config.yaml
num_attention_heads: 14
hidden_act: "swiglu"
norm: "rmsnorm"
qk_norm: false
parallel_block: false
lr_mult_o: 3.0
lr_head: 0.00519
schedule: "wsd"
batch_tokens: [16384, 32768, 65536, 131072]
MLP neurons of a small language model. Each row is named by its layer, matrix (gate and up: input weights) and neuron, and shows model dimensions 330-425. Each number is 200 + 20 x the weight over its row's rms, rounded and kept within 0 to 999. A neuron's up and down rows have the sign that makes its largest values positive.
A block is one neuron, or neurons of one layer that tend to fire together. After each block is what it responds to, as a language model described it from the Wikipedia text at the highest values.

L2.gate67,207,216,214,223,219,210,203,187,198,199,199,215,193,208,168,204,196,163,215,150,188,147,182,229,188,200,213,185,211,182,162,231,195,204,190,191,201,219,191,201,205,179,172,217,170,193,174,215,159,232,192,184,209,197,176,206,214,202,215,201,192,194,191,173,223,226,214,186,220,188,186,221,186,191,219,199,148,225,174,216,156,202,201,218,158,209,159,188,218,200,248,155,232,170,214,204
L2.up67,196,208,218,206,212,207,207,187,204,195,210,249,207,200,165,200,198,179,215,157,170,173,218,242,187,212,195,204,200,197,165,214,203,206,222,178,193,207,202,186,223,212,173,213,162,176,175,215,156,202,224,204,235,236,190,221,201,199,217,200,197,201,189,215,219,200,204,187,200,181,177,231,209,186,220,214,180,219,175,211,162,206,216,232,158,198,163,202,210,232,216,177,216,192,230,212
L2.gate271,205,204,201,206,184,186,212,203,199,216,175,180,235,191,202,174,167,201,224,224,196,204,226,191,235,215,187,188,220,199,189,168,209,190,171,173,170,204,202,192,198,188,187,243,201,168,225,184,168,171,166,215,200,226,211,239,184,216,203,220,201,220,184,180,232,178,203,217,212,219,230,186,217,189,195,194,193,196,195,194,187,185,187,215,174,177,174,217,217,171,204,195,198,183,184,185
L2.up271,199,216,176,188,201,195,192,226,220,219,178,191,227,190,209,195,156,214,211,216,196,199,196,213,187,221,188,199,206,191,184,187,205,182,190,190,191,197,216,176,204,199,236,220,224,154,209,189,190,187,179,208,215,230,225,213,221,184,197,242,209,212,176,179,173,205,241,191,244,245,177,210,219,188,189,203,200,188,176,166,208,175,184,229,194,183,180,197,223,220,198,204,202,204,185,180
L2.gate358,215,183,215,188,177,251,197,231,190,211,222,172,199,227,185,194,235,148,196,163,196,176,221,225,181,198,196,237,189,220,204,202,215,194,196,164,239,212,194,237,190,210,138,204,170,227,252,178,167,204,216,192,177,235,201,237,165,237,204,178,218,212,195,192,198,183,174,226,198,192,181,217,216,184,184,219,194,221,194,193,201,204,224,195,198,199,210,204,200,223,216,237,209,201,227,224
L2.up358,197,183,226,208,203,197,183,187,212,213,199,220,190,213,196,225,189,179,195,172,197,205,201,188,211,195,194,191,234,197,210,172,201,240,214,197,213,223,180,194,199,207,204,212,162,172,177,164,182,192,211,207,190,171,190,191,141,178,203,200,223,187,219,171,188,215,220,193,178,197,163,218,160,170,205,191,170,217,204,210,191,164,206,191,185,200,224,211,202,212,196,229,221,171,216,194
L2.gate572,190,212,227,218,189,197,174,169,181,204,223,207,218,212,205,220,216,191,183,210,167,220,218,189,171,216,196,178,212,226,221,224,219,191,233,206,212,223,229,194,191,231,124,200,193,175,188,186,188,156,223,186,170,179,194,217,170,147,191,222,189,226,166,188,202,198,204,232,195,215,185,181,223,230,177,200,198,201,181,200,197,179,199,199,201,169,204,202,181,189,219,189,208,186,220,192
L2.up572,185,228,200,167,209,192,185,209,208,217,148,176,164,191,184,214,207,189,179,197,193,173,189,231,180,175,204,215,228,239,205,154,190,191,188,204,223,169,201,211,195,182,199,208,194,189,199,177,204,199,192,127,222,196,202,222,192,167,178,182,191,218,183,219,225,202,186,219,180,222,185,167,224,226,228,192,203,178,173,168,199,188,145,184,162,203,196,175,215,193,230,218,195,165,199,186
L2.gate704,193,204,225,198,162,194,165,205,181,186,218,222,201,212,233,208,221,197,204,188,195,194,163,183,190,186,193,217,230,227,210,215,203,187,185,192,223,187,206,176,230,203,186,233,188,203,182,192,191,233,198,221,212,189,176,206,188,193,209,205,191,225,174,209,215,167,183,221,187,191,163,218,199,194,205,195,197,212,190,204,164,198,200,227,207,210,196,224,200,223,226,215,218,180,215,234
L2.up704,188,198,213,204,152,224,150,226,151,202,216,196,197,188,237,197,224,182,211,188,148,207,182,222,177,176,205,215,211,237,202,239,187,186,186,195,215,226,195,161,205,198,173,235,203,194,203,188,185,196,216,211,212,180,185,215,191,174,195,196,187,209,185,195,198,163,187,222,195,201,196,219,180,194,181,188,189,214,211,230,169,193,200,222,187,196,214,222,203,224,207,220,207,195,195,205
L2.gate792,199,201,198,198,202,200,219,213,188,227,186,195,212,191,192,220,175,198,174,180,183,205,237,195,214,164,196,221,193,234,194,214,178,215,213,187,202,201,193,182,226,190,168,185,197,196,182,199,220,216,198,194,191,190,219,205,221,197,213,203,192,193,217,190,190,205,213,208,229,189,186,200,201,207,204,180,186,258,197,206,199,206,222,229,204,202,228,190,225,204,217,200,246,190,179,191
L2.up792,181,200,220,205,193,207,166,205,194,180,218,223,167,225,178,214,223,182,223,188,208,187,183,213,172,167,203,212,211,210,196,235,207,173,219,177,189,169,171,198,203,170,165,248,155,188,187,203,149,212,208,221,157,176,208,196,201,198,166,203,193,197,207,217,175,191,188,200,194,237,202,217,199,216,199,204,175,169,200,200,188,186,193,223,243,213,233,224,179,221,221,204,240,189,185,210
L2.gate868,230,222,206,223,218,211,206,198,200,184,192,238,188,219,191,220,200,186,185,218,200,202,213,226,204,202,237,220,202,237,172,212,203,174,224,196,193,207,194,222,194,201,203,197,186,217,148,231,212,196,214,212,199,149,180,198,172,185,211,203,215,198,192,169,175,161,185,186,192,188,205,207,220,199,198,213,204,234,171,205,188,186,202,174,172,211,168,153,210,206,240,180,213,215,187,204
L2.up868,237,236,219,233,168,187,219,219,194,176,198,209,220,239,209,192,176,170,198,216,201,207,231,202,199,182,223,205,212,197,192,207,193,201,201,206,207,231,184,226,192,193,202,223,183,198,182,202,219,190,229,200,184,189,206,194,165,172,220,208,224,226,203,214,209,182,221,194,209,183,218,238,201,173,176,200,171,205,200,232,176,170,198,176,184,233,188,177,207,230,225,171,220,229,218,176
L2.gate1128,209,224,202,192,210,178,195,178,194,185,208,236,256,202,230,193,200,213,188,212,168,218,221,185,184,197,197,213,194,202,199,221,226,214,221,191,207,196,173,163,194,225,199,158,189,213,216,198,194,191,172,203,206,235,189,210,213,222,200,200,192,212,162,191,199,197,199,220,242,192,225,235,203,189,211,206,203,200,218,221,215,191,229,239,229,208,219,202,190,188,232,186,207,196,189,209
L2.up1128,204,180,185,200,193,195,205,188,213,218,184,228,184,191,228,203,213,205,219,181,172,211,207,198,171,200,223,205,194,201,171,255,192,197,235,195,211,240,176,165,209,212,190,168,181,190,217,204,201,216,172,185,190,206,184,211,154,222,216,203,221,216,180,186,201,195,192,197,243,226,196,210,200,205,221,203,171,197,177,209,197,197,215,209,210,192,202,177,220,203,237,206,214,190,191,200
Numbers in running text. Number tokens, often the first digits of a longer figure, in all kinds of text: dates, counts, citations, model names, e.g. 32, 10, 22.

L5.gate959,176,211,153,230,191,191,209,185,187,209,165,190,177,156,230,210,233,222,195,190,214,238,182,223,195,189,180,244,197,240,183,209,210,187,135,217,192,208,177,188,150,190,207,194,196,208,214,198,178,209,204,210,223,227,196,214,216,201,174,176,210,206,208,237,218,212,179,231,178,215,189,206,217,191,158,145,198,234,222,180,186,188,201,206,198,200,194,199,210,196,214,193,183,196,242,170
L5.up959,186,240,170,216,217,183,171,232,213,200,191,173,187,168,213,185,230,204,181,229,171,199,161,189,195,196,182,176,215,211,178,184,222,188,208,181,188,218,215,190,199,217,227,198,206,201,199,212,188,208,185,191,230,218,188,195,217,230,180,163,183,197,206,190,194,235,178,233,210,226,153,188,209,189,193,190,223,237,203,147,218,194,194,195,167,201,214,172,200,221,201,190,189,229,200,185
Quantity words and numerals. Numbers and quantity words giving an amount, often before a counted noun or unit: digits, number words, million, 000, several, many.

L4.gate73,244,226,202,205,194,224,215,200,175,206,196,178,216,214,208,211,175,184,193,177,214,187,225,157,182,202,212,202,197,202,190,158,214,233,205,169,185,160,176,251,193,209,214,167,172,179,187,200,218,177,200,165,199,197,195,187,200,190,199,162,160,183,208,200,227,208,216,214,198,205,203,180,169,214,241,170,177,210,200,176,198,202,201,225,190,213,198,206,169,221,207,217,174,175,189,174
L4.up73,197,206,185,212,184,213,151,202,200,219,199,184,216,172,207,220,165,209,201,193,158,186,180,211,196,197,200,192,216,154,195,188,220,155,217,198,217,206,206,226,191,191,219,223,237,211,193,193,178,223,214,230,193,181,219,169,207,185,191,180,247,208,181,204,214,178,179,237,186,216,202,185,218,185,242,197,195,192,159,217,231,193,174,206,214,182,220,210,163,196,163,195,196,219,198,234
L4.gate110,225,189,228,202,207,213,212,176,185,212,189,181,159,219,225,240,195,199,220,186,173,193,235,172,222,208,181,214,152,218,171,217,201,166,178,179,229,183,183,239,209,211,217,184,158,200,154,231,192,213,226,191,208,226,182,209,167,203,249,187,159,199,188,209,201,209,174,230,238,205,183,181,224,216,194,215,174,215,218,221,195,210,195,221,158,206,193,215,185,224,203,205,232,208,146,174
L4.up110,201,182,214,190,208,218,217,200,166,186,189,224,193,201,173,195,210,213,215,197,156,184,191,213,181,198,218,213,219,195,220,165,225,198,154,215,191,190,179,209,184,188,227,207,171,193,227,202,214,167,171,210,218,207,187,182,196,234,189,185,149,164,200,202,193,186,211,171,255,189,214,223,200,191,187,176,170,230,179,186,213,219,196,191,187,195,183,199,218,208,186,174,189,200,214,201
L4.gate169,201,195,181,215,211,208,186,220,152,203,189,166,198,193,217,217,180,173,228,179,197,182,204,227,186,207,242,192,196,212,221,214,220,204,197,247,209,173,231,228,207,181,187,190,209,218,189,187,189,204,216,171,195,191,182,166,211,206,225,217,183,216,188,206,184,221,181,232,220,203,186,231,186,218,199,183,175,144,218,221,247,212,197,194,183,155,160,198,226,186,196,174,156,224,191,195
L4.up169,198,204,194,215,201,235,202,213,197,199,160,162,182,217,203,211,203,200,210,187,197,185,181,211,197,206,228,189,198,202,200,159,207,188,212,201,184,187,181,196,197,198,210,172,198,217,223,164,211,200,183,190,184,172,187,184,188,191,190,198,184,198,192,209,226,195,211,210,214,196,227,232,172,207,162,169,191,174,212,190,261,185,205,194,178,188,202,220,229,209,174,175,175,211,237,182
L4.gate419,245,234,220,216,174,178,212,203,202,201,209,210,226,202,218,187,193,171,182,182,191,202,182,161,192,223,192,192,209,213,205,184,202,151,205,198,181,240,187,218,220,196,205,192,198,185,176,196,150,189,200,211,240,212,193,176,189,210,198,200,173,221,225,233,204,195,199,204,186,212,192,197,179,231,183,173,179,206,201,195,186,202,187,207,199,205,226,205,193,227,194,207,186,209,220,195
L4.up419,205,212,179,221,208,208,227,210,159,198,185,219,200,174,221,188,182,169,170,175,189,181,180,196,228,179,205,207,200,187,190,183,200,180,213,240,191,206,200,244,193,196,181,173,167,204,201,164,148,177,152,182,216,204,193,168,206,189,206,197,205,201,171,228,188,166,171,202,202,197,158,166,193,226,190,166,188,203,189,209,208,184,181,171,217,185,198,202,201,231,189,180,176,195,160,194
L4.gate750,170,208,219,208,185,163,196,205,174,180,218,192,173,181,188,246,243,182,216,235,152,192,205,227,217,185,202,199,188,189,195,211,197,166,216,207,153,213,197,175,216,197,208,166,171,210,225,220,193,195,208,232,188,182,199,217,219,206,175,206,196,188,183,204,191,192,187,232,231,177,190,224,232,198,209,224,218,225,177,213,194,198,220,197,219,176,182,216,179,219,205,219,224,177,197,184
L4.up750,201,208,229,203,149,197,198,185,178,213,218,204,210,197,191,179,211,248,194,229,205,194,187,173,212,195,179,222,210,174,198,209,238,213,196,179,176,222,195,227,219,192,166,204,205,205,221,233,198,184,234,184,204,199,177,244,198,218,190,206,199,211,214,190,203,175,222,224,171,248,178,159,217,191,225,201,209,173,167,179,213,221,199,205,194,185,179,171,181,208,209,211,194,188,215,207
L4.gate838,220,188,182,177,219,227,169,193,206,190,202,218,226,232,199,193,209,184,184,202,240,216,186,225,204,219,213,199,202,210,160,164,148,222,199,172,226,198,184,225,200,222,204,212,188,138,206,144,205,217,210,202,215,196,254,158,208,185,198,205,188,215,203,190,214,184,163,200,218,217,227,210,192,185,223,182,243,211,220,224,228,174,202,248,187,205,174,181,222,209,176,163,177,191,205,209
L4.up838,166,173,216,186,220,182,226,184,205,190,200,190,222,201,197,208,212,190,191,164,167,185,181,210,209,186,220,197,227,219,188,213,215,224,216,202,176,201,205,195,187,170,199,201,190,182,212,191,173,200,214,209,157,200,202,153,163,205,217,208,204,215,193,237,224,205,205,209,204,216,196,188,229,208,211,189,193,187,181,182,230,209,180,196,192,216,196,247,227,217,221,233,183,229,176,225
L4.gate1063,221,198,195,224,191,214,196,208,184,175,225,188,222,195,203,212,203,200,225,206,213,187,189,200,219,230,230,215,239,203,222,180,227,204,207,212,209,208,184,187,197,222,196,199,198,190,216,201,201,169,179,179,190,178,201,224,208,180,184,185,209,236,171,215,216,222,183,168,227,209,216,193,225,233,204,177,184,201,166,203,206,196,184,234,175,208,178,213,204,207,209,208,175,160,221,183
L4.up1063,232,212,217,218,219,180,222,183,167,229,208,215,201,221,207,196,227,175,211,201,203,221,165,255,244,211,222,233,224,210,216,214,163,202,192,173,175,200,211,196,221,210,193,186,205,177,213,196,183,192,205,144,199,180,200,225,183,225,210,190,191,176,200,190,240,210,207,177,198,214,201,197,166,211,194,162,171,204,155,223,202,231,187,211,183,193,190,211,198,186,205,197,198,239,205,178
L4.gate1070,185,174,227,195,207,217,194,198,197,242,241,207,216,191,204,187,209,185,196,167,209,183,200,221,175,204,233,206,192,196,220,195,191,174,224,172,187,228,214,219,231,208,211,188,186,195,165,194,201,220,183,204,186,194,172,176,202,231,177,226,196,150,175,229,200,204,173,215,243,209,197,175,204,178,193,154,178,174,196,190,230,195,195,185,195,254,190,199,185,181,213,147,185,198,220,220
L4.up1070,210,225,174,207,215,165,229,206,181,226,218,191,223,187,181,207,212,171,224,158,174,219,200,212,203,185,206,210,198,191,182,201,211,226,186,193,192,212,169,181,220,222,211,190,178,212,169,200,163,225,250,224,254,174,178,224,204,204,206,212,172,174,178,188,208,221,218,213,235,191,193,199,207,183,188,176,177,200,202,175,228,222,190,199,192,233,246,224,179,200,193,185,202,199,215,238
Leading numeral tokens. First digit chunk of a number in running prose, often years or quantities split into pieces, such as 15 in 1571, 30 m, 17th century.

L5.gate680,177,199,196,205,223,226,207,221,182,209,186,198,202,178,213,194,228,198,233,215,195,187,191,219,202,178,196,187,216,201,196,219,230,175,201,213,168,198,170,201,217,214,182,175,160,219,221,238,201,187,201,189,180,228,204,189,195,240,218,189,229,206,185,180,178,204,210,211,212,202,226,191,230,210,162,197,158,209,214,210,194,179,193,155,198,202,192,210,170,167,196,210,220,189,210,234
L5.up680,188,184,178,152,202,262,230,204,177,220,214,170,214,181,263,197,203,190,176,222,186,236,219,212,183,192,239,210,191,179,201,207,222,206,224,168,217,200,180,196,227,189,173,192,201,177,212,198,168,191,160,203,180,205,184,206,186,221,187,214,232,202,222,206,223,202,203,228,225,203,186,205,206,186,209,221,192,221,192,226,200,199,240,197,204,218,198,191,206,199,204,221,184,172,222,154
Score numbers after dash. Second number in match scores after a dash, like Győr 2-1 or 6–1, 6–3, plus some day numbers in dates and words after released or arrived.

L4.gate161,230,215,214,187,181,209,223,206,204,181,186,222,204,186,194,188,170,211,186,170,215,238,183,182,232,164,203,173,225,166,194,223,205,192,227,220,192,184,232,203,174,208,177,234,191,205,219,177,188,187,231,188,244,215,213,212,170,179,157,196,208,178,189,216,193,201,193,209,214,228,183,189,190,217,180,242,163,187,205,223,217,208,192,190,218,191,214,203,200,185,200,158,212,183,148,201
L4.up161,185,177,229,200,215,199,211,216,210,191,190,162,178,198,189,198,192,178,222,219,183,208,198,223,199,207,199,196,191,232,209,218,198,204,184,201,191,182,182,193,195,201,203,210,182,201,147,177,204,194,203,220,192,203,170,180,177,205,209,197,190,167,214,186,194,201,207,211,237,221,191,220,224,217,161,186,238,202,216,164,206,153,189,203,222,222,196,208,217,208,226,236,136,205,211,196
L4.gate498,221,195,230,182,213,185,213,172,185,195,224,208,167,206,181,199,205,217,202,173,209,167,201,198,232,151,190,175,214,210,176,188,219,183,194,165,222,197,199,225,155,169,201,178,188,203,178,206,235,221,216,217,212,207,242,195,194,199,213,172,193,241,183,207,193,207,189,184,232,188,208,192,231,232,190,215,228,211,226,220,199,224,205,184,188,172,209,233,207,192,183,195,204,216,194,190
L4.up498,234,167,206,214,193,225,189,234,207,202,208,148,201,233,199,222,221,168,224,227,161,240,189,242,190,235,227,205,211,225,188,204,205,232,205,194,211,192,220,176,205,219,211,180,205,215,202,179,221,229,201,192,195,201,202,170,244,211,194,199,201,245,178,200,169,218,262,216,218,163,197,200,175,195,194,256,192,199,194,179,181,187,188,231,190,159,192,212,217,216,203,173,191,204,198,182
L4.gate499,210,178,219,193,195,220,222,202,190,191,242,215,231,192,201,186,195,222,212,212,164,207,198,181,216,195,187,188,172,181,207,192,185,212,198,210,209,197,214,149,167,199,208,229,214,183,196,173,213,188,231,187,188,197,177,201,179,245,185,173,205,230,207,212,196,181,210,191,195,172,175,199,216,206,183,200,204,243,187,212,207,180,232,219,184,188,236,183,198,184,206,205,198,203,201,177
L4.up499,190,191,212,185,200,191,209,198,207,169,202,190,204,209,181,194,215,194,206,220,210,174,172,181,213,172,185,202,211,197,208,229,197,212,213,209,210,190,207,189,183,221,190,196,212,208,178,190,230,182,214,182,192,199,188,200,174,199,174,191,192,221,212,201,192,176,215,214,215,213,218,184,201,154,203,223,232,199,187,215,214,195,193,191,174,194,194,220,209,197,199,187,178,195,183,208
L4.gate801,219,211,182,241,207,209,223,226,193,182,226,187,177,175,214,213,202,202,211,208,214,205,212,209,228,194,172,185,159,217,214,163,186,231,190,235,202,206,173,188,194,212,202,203,212,212,199,213,198,208,187,201,240,161,226,175,221,191,242,183,175,197,213,205,187,212,187,182,196,161,219,196,206,221,207,205,224,189,184,199,231,199,216,191,210,194,208,198,196,190,199,175,196,210,201,194
L4.up801,213,180,212,236,219,181,205,198,203,190,186,205,179,153,170,185,226,204,193,204,210,214,210,214,201,216,216,222,237,208,194,196,228,180,204,213,164,213,215,185,205,162,207,218,198,228,214,197,240,177,206,170,172,179,220,189,206,203,225,219,215,196,183,195,176,193,206,202,198,219,157,231,191,209,191,214,187,215,214,208,204,208,211,186,212,169,175,203,204,186,195,204,159,187,149,184
L4.gate1038,183,183,187,171,220,217,198,225,181,167,206,221,181,220,177,192,227,181,224,172,168,221,148,201,209,198,196,217,196,173,188,192,212,179,200,181,231,221,167,212,171,197,206,198,200,178,171,222,177,206,197,217,170,182,204,156,181,212,211,214,177,204,180,198,220,164,217,195,186,198,185,168,204,213,189,195,175,207,198,197,199,166,213,205,190,204,219,203,179,233,201,184,172,209,184,196
L4.up1038,217,172,184,159,206,222,185,221,190,193,187,188,187,228,185,185,204,174,209,175,233,204,197,190,210,186,189,202,181,187,187,169,202,179,231,183,208,202,196,196,182,179,175,205,193,233,174,216,200,214,208,206,211,228,201,169,193,241,189,201,178,222,191,237,222,222,189,186,205,149,220,185,186,183,228,188,202,195,168,195,221,201,211,180,194,195,197,196,174,206,249,174,178,194,228,210
L4.gate1039,194,171,202,214,183,199,194,222,171,178,208,182,199,202,209,195,205,209,192,191,205,217,203,194,200,181,213,201,196,190,211,158,191,216,184,234,177,206,222,213,156,211,235,191,169,210,217,233,186,165,197,219,192,185,194,209,216,209,189,190,213,191,203,203,206,224,204,212,205,178,158,205,214,201,206,177,174,227,149,198,212,197,175,221,210,198,196,207,207,173,238,198,168,193,198,232
L4.up1039,205,182,232,155,207,211,168,205,207,212,239,186,177,198,184,192,212,215,187,173,210,206,222,196,202,198,179,201,156,159,203,204,199,188,214,213,216,232,218,162,157,204,227,220,193,209,197,215,193,178,193,206,222,191,235,242,189,203,176,196,174,210,188,187,174,213,200,180,175,206,197,222,151,228,168,214,200,203,163,216,186,231,219,189,199,205,199,182,203,185,197,187,183,176,216,222
L4.gate1097,227,230,212,217,196,169,198,209,231,185,190,196,207,206,214,219,209,210,208,193,187,207,170,204,191,186,172,200,239,177,197,187,157,239,211,237,207,178,179,215,217,213,224,264,178,199,176,196,201,178,183,189,240,194,183,159,171,207,226,226,188,192,175,200,215,214,225,206,213,150,201,224,184,215,173,236,197,192,204,222,197,222,213,169,202,192,197,207,205,194,242,173,205,220,167,210
L4.up1097,206,214,228,241,194,191,205,221,223,210,193,207,249,208,203,201,204,195,214,196,190,215,203,227,232,190,181,199,176,192,190,168,179,196,197,221,221,225,158,227,208,225,219,256,197,178,212,207,196,192,191,203,214,228,168,204,214,188,211,188,211,228,186,213,187,206,208,208,231,169,196,174,177,222,165,222,211,188,195,197,194,218,205,182,210,192,207,206,195,189,181,202,183,199,195,231
L4.gate1211,184,201,221,185,221,189,186,188,148,181,213,205,197,216,204,206,242,212,229,191,195,185,191,175,185,215,210,185,216,190,167,203,217,209,224,213,212,190,221,193,217,188,191,206,162,200,219,204,216,204,176,192,215,167,203,220,213,185,213,216,158,214,201,195,204,203,224,204,186,185,181,192,210,184,177,184,193,208,175,181,200,207,215,213,235,130,182,198,208,199,175,186,188,227,187,210
L4.up1211,186,220,200,187,175,178,165,203,169,196,226,181,188,193,232,179,212,178,183,224,200,168,154,200,196,225,180,182,172,219,185,204,193,206,203,212,170,195,234,167,197,172,201,199,204,194,222,231,193,218,165,187,210,162,218,172,197,209,166,215,233,179,212,200,183,190,185,200,178,227,204,179,205,179,202,192,223,194,187,196,200,179,219,198,213,160,206,213,203,218,195,158,203,202,182,236
Match score digits. Mainly the second score number after a hyphen in football results (Qarabağ 1 -1 Zira, lost 2-1), plus table/heading markers like ===, Team 1, Round: 1.